{"norm": "rmsnorm", "positions": "rope", "rope_fraction": 1.0, "bias": "none", "parallel_block": true, "lr": 0.000912, "lr_head": 0.0087, "seq_len": 1024, "doc_mask": true, "dataset": "wikipedia_en"}
MLP neurons of a small language model. Each row is named by its layer, matrix (gate and up: input weights) and neuron, and shows model dimensions 64-159. Each number is 128 + 24 x the weight over its row's rms, rounded and kept within 0 to 255. A neuron's up and down rows have the sign that makes its largest values positive.
After each neuron's rows, "fires after" lists the tokens most often just before its 100 highest values on Wikipedia text that the model never trained on.

L6.gate36 [120 113 139 104 161 149 154 181 121 110 174 105 136 144 130 116 111 169  94 158 111 177 133 109 149  66 128 104 142 152 137 107 182 125 111 147 143 133 112 134 129 129 133 151  89 140 138 135 162  83  94 150 127  98 164 110 114 100 123 126 122 192 146 152 149 109 118 119 149 157 146 116 164 145 149 174 114 115 142 126 127  79  92 113 169 118 147 114 114 110 105 105 155 157 144 155]
L6.up36 [116 100 142 116 118 156 121 154 166 106 120 153 145 123 102 128 117 113 131 136 133 154 145 120 126 132 172  92  96  93 162 134 109 110 139  79 114 156 114 129  76 112 154 113  98 153 139 126 131 114 122  95 141 125  92 135  99 162 134 137 117 148 132 171 138 168 122 161 171  85 135 118  79 122  98 137 109 153 125 120 144 115 147 129 132 135 142 107 126 144  94  99 123 141 135 145]
fires after: " F", " cl", " Col", " Sp", "mp", "la"

L6.gate73 [132 114  95 141 130 160 102 141 163 121 137 120 158 150 154  80 139 143 157 116 122 158 130 138 133 128 113 143 106 108 100  95 131  66 130 138 142 141 113  98 113 145 138 103 145 120 109 174 108 126 118 131  97 103 142 126 156 126 105 123 158 112 141 125 138 105 106  81 124 149 128 119 200 137 144 124 122 131 146  96  67 123 143 121 135 132 130  93 117 166 128 134 143 130 120 104]
L6.up73 [144 124  93  98 134 136 138 158 119 135 120 116 121 104 133 111 162 120 113 110 131 156 145 172 129  91 151 142 116 143 173 155 161 118 163 115 113 149 133 132  87 143 179 119 159 103 139 135  86 112 110 160 131 123 142 122 119 165  87 122 130 114 174 166 135 119 111 130 128 138 159 119 154 127 124 129 107 107 126 109 128 134 149 113 142 135 134 120 142 125 158 132 130 148 120 144]
fires after: " U", "M", " Ma", "er"

L5.gate16 [169 129 172 165 119  91  93  91 142 126 100 140 120 109 154 147 103 104 137 152 144 106 162 121 142 153 121 144  94 128 115 152 138 164 128 159 182 121 158 133 150 119 131 135 152 139 115 128  94 126  97 124 137 134 114 140 183 105 122 108 133  98 118 145 133 142 135 169 109 126 140 108 154 135 110 127 133 147  93 107 105 122 134 143 140 129 153 155 190 150 117 146 127 100 119 107]
L5.up16 [129 116 140 139 146 160 125 109 132 123 108 126 127 132 141 158  96 151 124 145  89 118 119 145 116 116 131 117 126 137 125  81 154 124 141 149 174 170 110 159 132 126 127  88 130 123 152 139 124 129  87 125 115 134 172 127 157 109 145 120 113 138 140 111 152 151 164 160 104  77 140 146 146 144 130 115 152 134 122 152 173 117 131 124 143  90 123 189 118 122 118 112 128 140 152 173]
fires after: "\n", " by", "ite", "ed"

L2.gate47 [159 157 105 145  75 139 174 162 137 119 102 161 149 125 139 147 144 166  74 100 106  95 133 134  98 125 145 134  92  80 155 122 151 150 162 125 141 151  62 124 129 148 158 135 128 133 140 146 135 141 111 122 134 143 174 118 147 163 120  81 134 145 123 108 144  87 139 147 144 137  87 137 125 139 100 123 108 142  77 111 143 141 108 162  91 104 168  85 118  91 114 179 135 107 116 157]
L2.up47 [107 126  99 154 136 146 145 154 155 140 123 115 144 149  72  89 141 114 149 129 136 132  99 120 130 167 120 102  91 135 165 147 129  72 135  73 125 111 153 120  82 126  75 106  73 170 129 128 120  70 140  97 133 121 139 153 111 109 148 110  98 129 127 133 114 131 138  78 153 147 107 143 100 126 126 167 164 115  93 104 133 166 107 125 133 168 129  88 100  97 127 129 128 155 135  96]
fires after: " Mi", "s", " re", " me", "d", " Re"

L2.gate287 [115 108 128 139 134  98 141 132 171 122 174 117 108 115 133 133 131 120 116 115 118 135  86 138 128 159 152 132 191 167 110 126 117 128 149 162  97  90 141 112 111 115 163 136 155 157 112 128  90  95 137  89 122 141 137 116 115  90 167 139 145 107 132  94 120 124 123 113  98  68 125 156 123 107 130 171 102 117 136 107 146 153 121 108 112 149 117 126 134 126 134 121 119 113 135 151]
L2.up287 [104 115 120 114 138 112 143 130 120 144 130 128 158 129 146  79 131 130 109 121 167 107  38 115 162 144 133 109  96 142  91  78  98 156 162 118 121 117 129 100 111 126 141 138 102 112 142 120 145 108 136 123 152 140 140 130 107 128 193 121 169 158 134 114 120 128 151 116 172 149 134 163 117 120 105 140 123 148 136 141 115 162 121 146 144 119  96 133 121 107  75 121 149 150 124 141]
fires after: "\n", " (", " \"", "-", "==", "C"

L6.gate281 [144 146 138 120 163 145 102 153  98 136 151 119 116 129  82 105  89 138 134 119 100  68 123 128 135  78 103 136 159 153 127 121  91 155 147 141 138 110 123 131 114  84 153  94 132 149  95 143 134 117 130 137 106 111 192 120 118 137 130 106 108 135 150 142 153  88 127 113 104 170 154 184 115 140 157 108 136 101 163 151 115 166 110 114 125  98 155 152 127 146 166 125 128  97 106 142]
L6.up281 [142 164 159 155 115 134 157 119 135 132  86 110 152 107 159 124 106 139 155 126  91  92 141 135 127 124  96 132 136 124  78 116 108  63  80 174 103 105 158  98  77  95 124 166 111 106 104 123 105 101 103 115 128 167 103 164 142 143 117 112 107 148 115 150 109 172 122 135 140 143 133 106 144 143 141 158 140 143 132 127 130 176 140 117 127  98 127 145  84 116 154  81 118 141 104 121]
fires after: "cc", " ex", "c", " P", "ic", "s"

L4.gate321 [140 124 169 119 180  67  90 131 134 165 155 142 149 140 134 160 111 111 177 109 103 128 116 136 134 146 128 141 120 132 114 116 153 112 124 136 130 118 128 146 112 125 116  79 125 175  96 169  77 117 135 152 144 140 105 153 147 144 163 174 147 149 142 123 141 149 159 171 170 144 143  94  92 141 128 128 109 135 110 142 161 141 154 122 149 117 173  95 149 135 139 121  86 115 117 111]
L4.up321 [117 134 190 116 137  81 123 142 158 194 135 101 125 125 131 171  98 154 181 124 124 134  86 134 153 128 123 169 127 131  78 144 117 117 113 158 109 125 162 147 134 103 113 110 113 125 137 116 120 106 109 172 140 137  74 165 120 170 150 132 141 126 140 130 119 143 156 140 131  89 125 114  90  97 114  90 158 138 124 102 134 147 156  81 157 123 141 107 144 123 123 110  72  96 134 103]
fires after: " ", " po", " c", " so", "ne", " ca"

L5.gate168 [143 125  88  73  97 125 109 141 144 153 144 131 156 142 105 131 123 144 162 155 165 181 179 124 149 138 129  97 113 109  89 122 107 150 186 116 143 117 133  97 150 128 109  98 163 146 140 124 118 126 124 124  86 107  86 151 155 126 134 119 159  86 103 126 139 101  99 150 113 111  87  87 118 144 155 140 122 149 171 155 153 132 144 110 112 118 131 112  95 135 136 108 109 115 130  96]
L5.up168 [135 155  97 118  83 123 115 113 129 141 142 121 147 131 112  97 114 133 117 113 150 178 177 118 132 119 118 101 128 114 110 144  89 147 114 138 152 158 100 130 119  79 109  96 175 151 124  97 118 158 131 116 149  96 128 166 109 128 109  86 147 133 114  96 129 111 114 179 115 116 131 134 119 130 136 143 106 144 142 132 152 129 138 122 134 125 157 108  92 143 161 119 152 136 132 111]
fires after: " |", " –", " 19", "\n"

L2.gate238 [120 139 124 141 147 102 156  97 125 104  91 147 150  95  89 124 109 127 122  70 153 138  92 151 116 120 115 136 115 146 101 142 112 134 121 105 165 157 141 144  84 177 106 107 108 149 141 127 114 124  86 150 160  92  98 114 136 150 141 149 144 145 131 118 142  73 123 152 104 126  99  89  87 127 115 108 137 127 104 152 148 128  92 195 142 119 135 150 133 125 119 104 105 137 107 144]
L2.up238 [122 144 174 160 139 140 147 120 120 125 102 168 121 143 113 114 167 139 175 144 131 118 127 124 131 141 171 182 119  98 150 151 127 100 170 105  81 135  96 111 132 181 109 105  97  93  94 137 132  97 112  88 166 130  53 146 125 158 126 148 109 111 127 100 135 117 110 129 111 119 137 101 101 141 188 133 114 119 107 134 109 118 107 133 126  83 111 107 149 115 126  92 123 148 126 130]
fires after: "vi", " dis", " inter", " Re", " di", " mo"

L6.gate14 [151 107 132 103 134 116 137 157 147 134 175  93 124 150 119 133  96 154 144 120 118 139 146 143 101 152  85  77 154 126 110 144 127  81 115 130 140 114 137 163 116 177 155 114 171 128  99 153 106 125 131 146 137 113 167 191 112  96 151 155 124 142 106 148 136 143 143 158 156 147 110 125 162 107 136 156 110 156 178 107 133 118 166 123 173 151 135 113  92  90 107 127 139 140 136 158]
L6.up14 [134  91 104 159  78  93  97 101 106 144 110 177 101  80 157 147 143 107 152 169 104 161 121 101 154 141 111 135 130 127 113  96 124 102 140 173 134 122 162 152 116 115 134 170 114 128 154 134 149 130 114 122  88  93 110 175  93 136 133 157 164 131 105 144 147 184 162 135 116 143 138 132 122 156  99 120 119 117 162  92 168 104  86 173 119 163  92 106  94 123 115 111 118 105 107 141]
fires after: " st", " g", "li", " St", " sp"

L4.gate122 [122 133 164 149 137 117 118 188  87 199 147 133 143 115  88 136 151 128 187 118 115 107 115 139 121 113  89 137 122  96 110 176  91 125 116 137 110 119  59 138 129 168 154 126  98 141 140 103 122 112 126 110 155 124 141 108 135 137 101 128 107 136 157 132 127 112 115 156 141 181 129 141 133 135 156 174 142  99 114 136 112  86  81 130 126 118 141 118 118 122 160 117 146 157 156  99]
L4.up122 [121 114 154 173 109  84  88 110 114 163 140 141 129 111  91 136 112  85 177 153 101 100 144  97 126 149  98 130 131 122 134 182 150 159 118 130 103 104 119 118 108 124 152 110 104 119 126 108 131 111 145 143 202 129 145 119 119 158 124 145 181 149 170 127 139 137 150 144 141 141 158 114 119 107 123  87 135 123  90 143 134  98 144 123 122 137 120 130 162 104 112 112 171 135 117  78]
fires after: " C", " st", "br", " S", " V", " h"

L2.gate243 [120 172 119  95 129 110 124 141 159 162  71 109 126 134  90 105 100 142 143 168 160 122 118  94 153  89 120 169 142 152  98 130 112 166 133 144 110 140 148 135 111 123 177 150 159 148 141 122 118  96 108 142 141 129 122 128 143 134 103 136 131 158 111 145 145 139 108  96 118 112 177 125 114 111 126  35 133 113 130 127 130 106 104 127 109 161 121 102  91 133 160 129 164  99 122 126]
L2.up243 [148 147 103 157 121 121 178 139 151 132 129 120 145 127 161 151 118 127  88 134  85 103 144 125 125 122 132 132 127  93  95 127 113 121 135  81 106 154 107 149 116 133 153 177 160 144 105 137 111 127 129  98  95 144 110 146 110 132 142 143 119  98 113 182 131 126  69  67 155  95 126 121 137  94 113 108 115 147 174 121 134 173 165 153 124 116 137 134 161 128 102 165 125 141 118 144]
fires after: " re", " part", " De", "d", " Ca", "ol"

L6.gate213 [150  95 151 124 125 142  94 123 132 140 136 132 127 134 116 164  82 126 113 140  98 156 103 103 126 122 153 117  98 128 146  98 146 103 136 167  82  92  77 116 109 105 134 134 159 102 127 133 117 101 117 101 120 114 137 137 117 121 132 128 161 145 142 142 127 109 115 163  97 140 116 110 153 122 106  99  91 162 151 101 139 102 156 137 138 138 143 122 113  86 149 116 166 135 129 105]
L6.up213 [135 119 114 101 127 159 116 151 124 163 105 137 149  83 103 173 145  78 112 111 135 132 108 129 150 121  82  92 171 115 112  82 173 157 147 128 168 137  99 123  92 125 116 127 105 110 154 134 168  76  64 135 149 116  82 107 113 106 169 151 109 128 133  93 110 104 108 124 125 128 104 112 109 111 124 185 136 113 110 126 174 113 136 139 114 163 119 119 127 140 127 148 164 106 127  75]
fires after: " bo", " St", " La", " st", " L", " mo"

L6.gate15 [129 146 114 103 119 125 132 118 111 130 119 112 126 102 161 121 134  91 164  86 150 153 117 126 120 140 138 129 103  79 116 151 116 122 113 126 105 126 138 124 109 150 149 146 150 153 167 123 120 129 152 118 107 122 116 122 101  74  97 159 142 134 170 128 137  94 103 142 140 164 133 131 131 144 121 162 100 127 143 114 130  94 148 106 148 143 168 105 140 102 143 112 145 147 107 144]
L6.up15 [132 156  83  71 103 160 100 148 118 138 154 133 119 130 151 152 117 101 137 133 108  69 135 110 113 137 120 153 162 114 108 121 103 144 141 121 138 107 115 108 165  78 132 118 156 152 113 101 156  97 115  97 112 110 144 134 137  79 156 132 132  91 117 143 133 112 105 167 129 110 105 143 100 127 125 135 122 121  99 123 102  75 130 138 122 151 179 137 133 123 120 143 113 102 151 139]
fires after: " vi", "li", "vol", "ig", "vi", "op"

L6.gate308 [139 147 161 151 145 120  85 161 116 115 135 141 150 125 146 189 111 127 150 142 101 104 113  80 127 170 131 112 102 141 112 123 114 150  98 153 121  94 139 145 119 163 143 130 107 126 129 142 126 153  98 135  67 136 117  66 150 103 104 135 123 107 118  79 151 131 146 149 153 155 126 126 156 148  92 136 148 138 145 154 105 167 149 136 111 164 146 133 167 171 118 117  98  82 132 144]
L6.up308 [146 129 126 117 144 136 129 107 133 153 129 134 134 144 155 132 102 146 139 135 107 115 167 111 150 132 101 136 116  99 130 117 151  97 152 140 142 102 110 144  93 130 121 106 131 144 123 110 137 133 153 178 123  81 169  83 167 117 143 105  93 123  89 123 138 130 112 151 133 133 121 107 134 130 133 127 107 133 143 155 125  98 145 148  99 141 153 124 151 184  98 162  88 125 161 128]
fires after: "th", "w", "re", "t", " ", " first"

L2.gate63 [141 151 136 138 148 163 112  79 110 125 147 105 146 103 101 116  88 120 123 169 140 139 138 143  93 154 116 115 129 170 104  96 139 132 126 129  96  98 122 153 143  80 119 156 115 141  85 151 111 147 108  93  76 151 161 184  89 131  82 103 124 112  96 150 159 152 145 138 117 140 156 107 148 141 161 131 132 122 143 160  69 110 119 140 127 119 124 106  62 151  78 110 117  91 112 127]
L2.up63 [106 138 164 121 134 128 153 107 138 136 171 113 135 110 130 136 122 112 152 157 148 151  83  77 112 131 149 109 102 165  79 109 132 133 113 120 116 146 101 110 107 153 137 134 126 128  98 163  81 123 118 152 104 122 140 115 138 122 138 142 129 121 150 165 145  92 147 115 130 134 132 140 144 129 127 137 125 123 164 155 124 151 101 128 134 120 116 108 140 123 122 158 126 104 112 128]
fires after: " (", " Na", " ", "-", " Mar"

L6.gate47 [100 121 165 114 128 142 127 116 126 149 135 156 109 104 132 105 128 130 150 170 142 129 191 137 121  82  79 119 117 131  87  93  99 114 159 154 149 112 177 103 139 140 113 116 108 125 141 162 141 139 139  89 120 137 171 120 116 110 133 149 125 185 114 110 126 152 127 103 120 149 186 127 160 116 153 111 110 122 144 140 148  99  84 122 151 115 164 132 122 117 111  99 116 131 119  93]
L6.up47 [125 135 129 137 126 144  74 119 132 153  81 136 113 100 150 158 120  95 155 117 137 184 120 128 161 157 113 113 108  96 110 126 151 132 152 194 140 145  98 142  92  72 153 109 130 104 112 133 123 120 125 168 131  92 134 103  79 167 147 126 152 152 136 183 109  88 141 105 116 141 131 112 121 133 102 126 141 149 167 105 139  95 124 136 172 118 156 144  71 150 114 138 133 163 122 143]
fires after: " M", " Ma", "d", "t", "ic", "M"

L4.gate22 [156 139  93 121  74 126  60 156  95 113 150 146 141 112 134 171  83 144 111  99 165 156 112 110 144 144 114 124 134 137 133 101 141 114 103 116 187 168 104 135 100 131  92 103 179 125 137 150 137 132 136 116 151 110 106 126 125 157 124 102 183 133 106 133 118 136 199 134 137 122 158 168 157 171 158 124 119 128 110 120 103 146  95 116 120 147 122 116  89  94 116  94 147 123  92 101]
L4.up22 [128  99 101 128 125 139 119 163 109 136 131 133 108 133 106 142 104 106 159 119 119 132 145 136 114 148 152 185  96 126 149 163 103 122 139 156 126 153  98 120 165 154  84 118 149 133 109 160 152 120  95 139 165  98 125 114  96 194 155 113 119 132 104  70 140 149 101 136 139 124 124 103  43 147  94 113 131 138 179  84 119 149  86 157 135 125 115 133 140 125 135 134 107  84  99 158]
fires after: "C", "D", " B", "A", " Un"

L6.gate44 [160 153 119 113 150 106 124 164 120 157 111 127 134 119 112 108 133 105 142 108 162 126 128  88  94 152 146 149 104 169 159 114 123 149 143 103 129 114 127 125 143 121 147 148 157 144 127 121 109 138 138 108 139 153 105 154 141 128 146  83 127 132 101 146 162 148 124 116 157 129 136 148 124 140 143 115  92 149 138 146 111 125 118 106  44 119 137 133 113 163 121  84 123 129  64 139]
L6.up44 [146 131 143 143 127 156 161 113 133 125 127 148 147 111 167 134 134 127 111 108 163 136 130 109 128 126 116  93 102 119 126  98 134 153 156 129 111 171 141 128 141 141  71 138 102 140 117 125 116 152  94 117  86 162 129 135 150 129 137 150  97 111 134 144 129 191 127 142 113 158 181 149 116 132 125 127 119 146 152 154 132 137 144 121  98 139 119 102 160 128 124  59 103  79 127 112]
fires after: " ", "ot", " (", "ate"

L4.gate364 [123 118 107 104  81 119 148 116 134 142 118 153 113 168 177 116 130  88 128 119 138  98 117 108 116 119 123 123 128 144 120 130 131  96 119 162 103 156 173 164 121 122 120 146 168 137 161 123 125 159 132 129  91 109 139 154 134  99 122 128 114 103 130 135 149 154 154 124 107 104 121 141  90 106 151 153  88 157 154 106 147 124 169  96  86 152  93  53 183 141  91 151 128 131 138  99]
L4.up364 [146 134 118 125 125 137 182 103 174 111 112 150 129 161  90 128 129 174 137 143  85 170 101 163 122 132 145 157 130 124 113 118 166 107  86  99 114 121 108 111 133 129 102 143 149 135 137 160 117 131 137  56 109 139 128 116 120 183 151 146 151 177 133 117 132 103 105 123 180  76 105 135 137 142  97  73 109 134 123 129 131 127 104 152 144 135 120 120 104 130 106 142 138 131 142 154]
fires after: " ", "gu", "il", "al", "s", " Ro"

L6.gate88 [ 95 148 123 170 159 158  98 132 144 101 151 171 104 133 148 123  88 148 111 112 165 179 112 132 123 183 123 138 106 126  96 142  87 105 137 100 142 114 151 120 165 159 162 118 132 161 111  97 123  94 109 145 147 133 203 131 123 121 129 109 167 110 147 169 149  86 134 135 148 105 129 131 107 128 151 110 119 162 109 126 182 119  99 128 166 139 145 141 138 131 138 152 151 108 105  98]
L6.up88 [141 128 137 107 152 162  94 116 197 128  86 120 135 102 183 144 164 147 100 125 122 148 167 147 186 126 149 119 122 134 151  95 123 154 114 130 125 142 152 148 161 105 120 100  95 115 157 124 126 143  90 134 105 167 101 166 120 135 163  96 146 107 164 146 120 143 119 144 166 139 124 134 115 176 119 143 128 166 113 158 149 119 114 163 110 138  71 133 134 148 115 134 114  97 108 109]
fires after: " F", " un", " S", " (", " under"

L2.gate314 [128 121  96 112 138 104 141 123 141 142 136 122 148 130 123 142 162 167 147 100 126 140 118 141  95 111 164 157 141 157 119 131 132 122  97 131 118 147 110 125  97 124 114 128 153 123 132 120 102 136 154 124  96 131 150 150 145  82 125 106 107 169 133 158 125 104 114 102 119 147 105 151 116 184 177 129 127 149 141 118 124 112 111 135 100 150 113 153 105 116 132 106 132 115 120 106]
L2.up314 [145 139 108 127 145 142 104 103 158 125  98 123 176 130 162 121 163 102  95 142 118 132 129 113 110 151 155 139 121 157  95 130 122 155  99  95 121 123  92 144 116  93 167 140 160  98 121 127  96 128 123 144 145 111 146 114 127 137 157 101 114 117 104 158 131 151 111 123 109 108 104 176 155 174 129 109 163 147 130 138 135 102 112 176 108  93 129 142 120 136 122 113 140 115 125  93]
fires after: "á", "w", "s", "at", "'", "ab"

L6.gate21 [131 155 125 114 115 114 172 157 159 132 111 100 139 135 116 126  98 131 137  88 111 105 122 140  91 101 124 119  92 137 171 124 163 126 112 105 148  90 131 152  89 128 111  86 162 161 149 121 108 156 143 126 131 102 138 132 128 128 115 117 119 113 142 133 130 107  97  82 115 138 147 134 129  98 122 164 120 128 143 173 103 157 131 162 157 142 111 132 126 124 105 149 150 140 188 151]
L6.up21 [109 124 148 106 130  89  52  97 110 156 135 132 141 132 146 144 123 137 143 134  99 121 161 116 168 145 123 156  79 127 126 126 154 152  71 113 114 123  97 116 134 135 135 109 140 125 118 125 123 165 115 131 136 113 119 135 142  71 121  92 154 148 131 139 129 164 146 143 156 121 111 155 150 155 118 119 166 139 130  94 113 126 111 193 167 145 114 116 135 102 126 157  99 114 117  73]
fires after: " de", " De", "en", "n", "li"

L4.gate227 [133  93 130 127 136  86 126 169 149 140 181 121 166 107 104 126 122 134 136 129 140 122 136 118 127 145 140 148 118  89 140 130 119 129 140 116 159 152 170 157 116 177 149 151 131 143 131 194  53 158 113 116 105 115 139 145 175  97 127 145 138 124 129 131 142 130 127 175 148  97 135 137 138 112 108 143 128 161 143 118 119 144 112 110 130 142 140 154 166  90 110 126 141 136  94 120]
L4.up227 [126 106 148 170 155 122 149 152 181 142 142 114 150 102  79 161 112 155 133 117 142 106 135 150 156 126 119 160 111  73 127 150 134 102 149 129 130 138 134 167 140 171 123 128 126 106 118 142  77 120 128 103 101  85 134 176 139 124 128 136 131 151  97 106 117 148 130  91 113  89 152 146  86  67 125 125 158 185 168 120  88 153 116 125 157 132 121 139 145 122  77 133 126 128 112  97]
fires after: " ", "he", "an", "M", "s", "lo"

L5.gate134 [160  93  77 107 151 124 125  95 159 147 149 137 170 164 139 132 114 111 147 108  92 151 105 130 110 123 121 138 137 127 132 135 103 134 149 191 124 133 116 128 122 184 106 128 136 144 120 142 122 140 131 106 143 111 151 104 147 119 148 117 127 167 141  87 138 106 100 118  79 132  95 161  71 140 113 151 121 138 152 153 130  89  87 132 142 150 138 160 155 158 121 150 126 166 139 114]
L5.up134 [173 124 120 112 117 118 124 132 112 132 134 140 150 157 170 111  55 132 150  86 147 129 138 105 150  99 101 148 108 101 127 127 115 138  96 144 171 105 103  81 143 179 100 106 132 155 100 140 111 145 165 123 162 147 143 140 139  97 130 156 151 144 149 149 107 146 103 106 166 128 145 167 106 134 118  99 110 128 145 163 141 119 159 155 105 155 136 123 155 105 102 152 136  96 112  85]
fires after: "vi", "-", "C", " (", "c"

L5.gate25 [127 144 121 124 120  86  96 133 132 153 108 124 135  88 161 136 117  94 137 112 106 109 104  85 120 108 136 157 108 119 129 118 131 122  64 138 145 117 182 116 145 152 112  91 111  97 112 136 128 141 162  91 149 161 105 130 130 128 123 121 156 100 120 137 145 129 138 142 142 113 148 142  57 160 135 113 161 134 140  97 121 106 111 171 138 135 157 127 148 146 144  66 176 161  87 106]
L5.up25 [133 138 127 112  84 114 120  99 108 109 130 109 114 104  90 123 111 128  99 132 112 130 118 119 119 125 109 153 116 105 118 160 129 135  79 110 167 168 119 120 180 128  87 148 150  90 152 112 146 114 127 101 153 144 127 178 132 127 123 154 108  98 135 111 116 147 154 113 132 162 152 145  97 126 117 115 167 147 159 117 121 184 107 125 139 102 101 128 161 112 144  99 132 168 138 154]
fires after: " ", "le", ".", " and"

L4.gate147 [107 111 104 152 143 156 121  68 142 133 106 104 147 118 130 122 135 106 130 144 144 129 147 151 147 151 120  87  94 175 141 147 122 160 142 129 140 158  98  93 121 130 137 118 182 189 155 118 113 159 141 138 118 104 143 141 138 130 141 121 118  85 125 151 143 127 122 169 116 132 152 118 100 124 156 162 126 140 128  98 173 176 121  97 118 113 122 143 127 125 174 162 156 125 140 137]
L4.up147 [158  94 129 136 147 126 143 100 120 138 109 108 135 128 149  98 106 121 137 121 118 122 137 132 158  79 134  67  85 133  89 130 120 135  86 143 114 139 116 120 124 108 115 118 116 142 151 148  96 156 127 157 122 125 112 143 130  98 127 156 132 128 149 135 146 145 125 141 112  92 168 126 149 162 147  96 128 139 152  98 189 164 133 106 145 115 155 112 116 132 138 112 132 125 128 137]
fires after: "\n"

L4.gate18 [107 125 132 135 169 104 126 106 137 120 123 141 144 130 158 110  81 136 107 108 148 184 131 109 117 139 183 128 128 140 113  94 164  98  80 102 148 114 131 126 119 165 143 143 115 145  78 107  88  84 131 128 124  96 200 105 137 109 108 149 131 128 140 102 147 127 147 127 166  92 151  95 148 126  98 105 127 117 126 141 139 141 135  66 154 144 134 161 153 138 188 111 174 161 103 144]
L4.up18 [ 90 142 143 148 157  70 118 110 127 129 100 128 119 145 163 143  75 131  94 137 164 162 120 115 131 119 130 139 128 158 130 106 161  93 113 124 176 128 111  93 118 154 126 156 121 125 120 109 109 106 145 143 106  98 162 122 114  90 110 144 155  99 127 111 114 139 148 150 118 128 127 155 168 101 108 106 142 114 117 137 169 141 146  53 135 149 136 145 151 137 157 114 143 143 146 156]
fires after: " ", " p", "s", " f", " P", " T"

L4.gate316 [148 144 121 118 153 121 110 126 118 125 110 137 122 118 145 137  93  98 114  77 161 146  93 155 110  90 131 116 166 113 121 145  94 131 123 155 154 140 126 149  90 168  89  81 102 103  79 126  94 143 137 108 117 125 161 106 106 124 100 128 121 125 131 113 149 122 111 158 115 125 172  85 126 123 119 129 146 117 132 139 121 146 158  83 141  90 168 124 171 151 114 136 134 148 101 139]
L4.up316 [153 155 124 141 143 138 147 146 104 145  93 116 116  91 119 123  78 100 141 124 105 106  94 124 133 103 163 136 113 124 122 158 136 128 142 134 124 163 132 164 100 130 120  99 169 115 107 146  96 128 147 123 134 126 164 124 126 139 127 125 119 108 100 138 145 123 151 133 146 127 166 101  90 139 144 157 151  96  96 133 116 134 124 134 145 118 122 129 147 157 119 135 104 152 145 116]
fires after: " "

L6.gate62 [163 121 123 128 113 154  95 144 121 140 117 138 157 134 126  86  66 148  88 111 109  94  86 131  97 138 129 145 110 150 175 138 126 142 131 132 130 139  83 110 163 116 127 136 155 189 127 119 156 116 140 138 142 132 165  95 120 152 140 102  98 104 127 130 160  75 144 139 210 120  91 154 110 154 131 156 133 122 131 115  91 137 103 136 124  89 155 123 130  98 124 136 131 123 112 155]
L6.up62 [143 103 171 154 144 128 140 138 158 140 144 160 127 125 182 117  74 112 141 166 122 104 124 160 116 127 107 108  95 121 112 109 146 146 158 176  88 112 182 167  86 108  95 166 159 140 136  92 120 118 127 165 116  66 108 130 125 127 109 135  99 136 133 130 115 154 122 172 117 134 126  90 148 107 150 135 143 117 173 117 172 117 134  98 120 148 176 116 116  93 122 120 142  74 141 170]
fires after: "cc", " sp", "or", " comp", "c", " p"

L6.gate331 [143 127  81 160 123 150 179 114 142 108 169 141 148 143 124  99 148 180 129 154  93 148 140 130 107 127 115 157  82 173 145  95 159 117 101 127 160 190 115 129 145 140 123 117 175 113 118 129  98 140 153 138 119 142 184 105 146 127 146 151 121 109 156 117 158 129 172 129 166  89 146 133 102 143 144 162 125 135 125 164 143 133 119 133 108 108 147 155 137  99 165 127 129 109 109 137]
L6.up331 [127 126 136 144 100 151 136 111  89 156 153  88 157 137 122 123 141 147 156 112 138 128 125 104 112 118 186 160 159 153 144 166 119 107 116 140 134 123 158 167 137 137 122 108 158 127 155 115 154  99 139  92  90 107 176 129 151 128 118 124  91  83  76  90 148 124 133  94 100 113 167 125 117  92 154  96 100 149 105 126 145 114 112  92 121 130 125 125 123 144 156 169 134 150 112 159]
fires after: " p", " Ab", " P", " ", " w", "b"

L6.gate153 [115 115 121 137 121 132 120 102 129 140 116 153 122 125 146 132 144 158 139 140 123 167 131 156 109 117 102  99 133 111 122 139 156 145  93 123 148 161 128 170 138 114 144  94 136 131 156 120 117 115 102 116 178 122 184 156 119 122  84 117 106 142 133 101 155 132 138 148 162  96 154 130 159 163 101 133  74 135 101  93 142  85 123 115 150 149  99 130 132 131 145 104 199 149 101 133]
L6.up153 [109 146 103 172 131 149 141 100 155  75 123 176 137 142 133 133 159 131 152 140 140 152 166 122 122 155 114 165 101 135 124 142  95 140 123 103 173 140 147 137 119 135 148 120 142 124  94 113  50 117  94 148 107 118 114 165 100 104 139 116 166  89 114 118 134 149 138 125 173 130  98 112 154 167 118 119 100 160 115 113 149 148  90 148 122 127 109 132 125 111 132 108 128 144 126 112]
fires after: " C", " g", "ry", ")", "s", "K"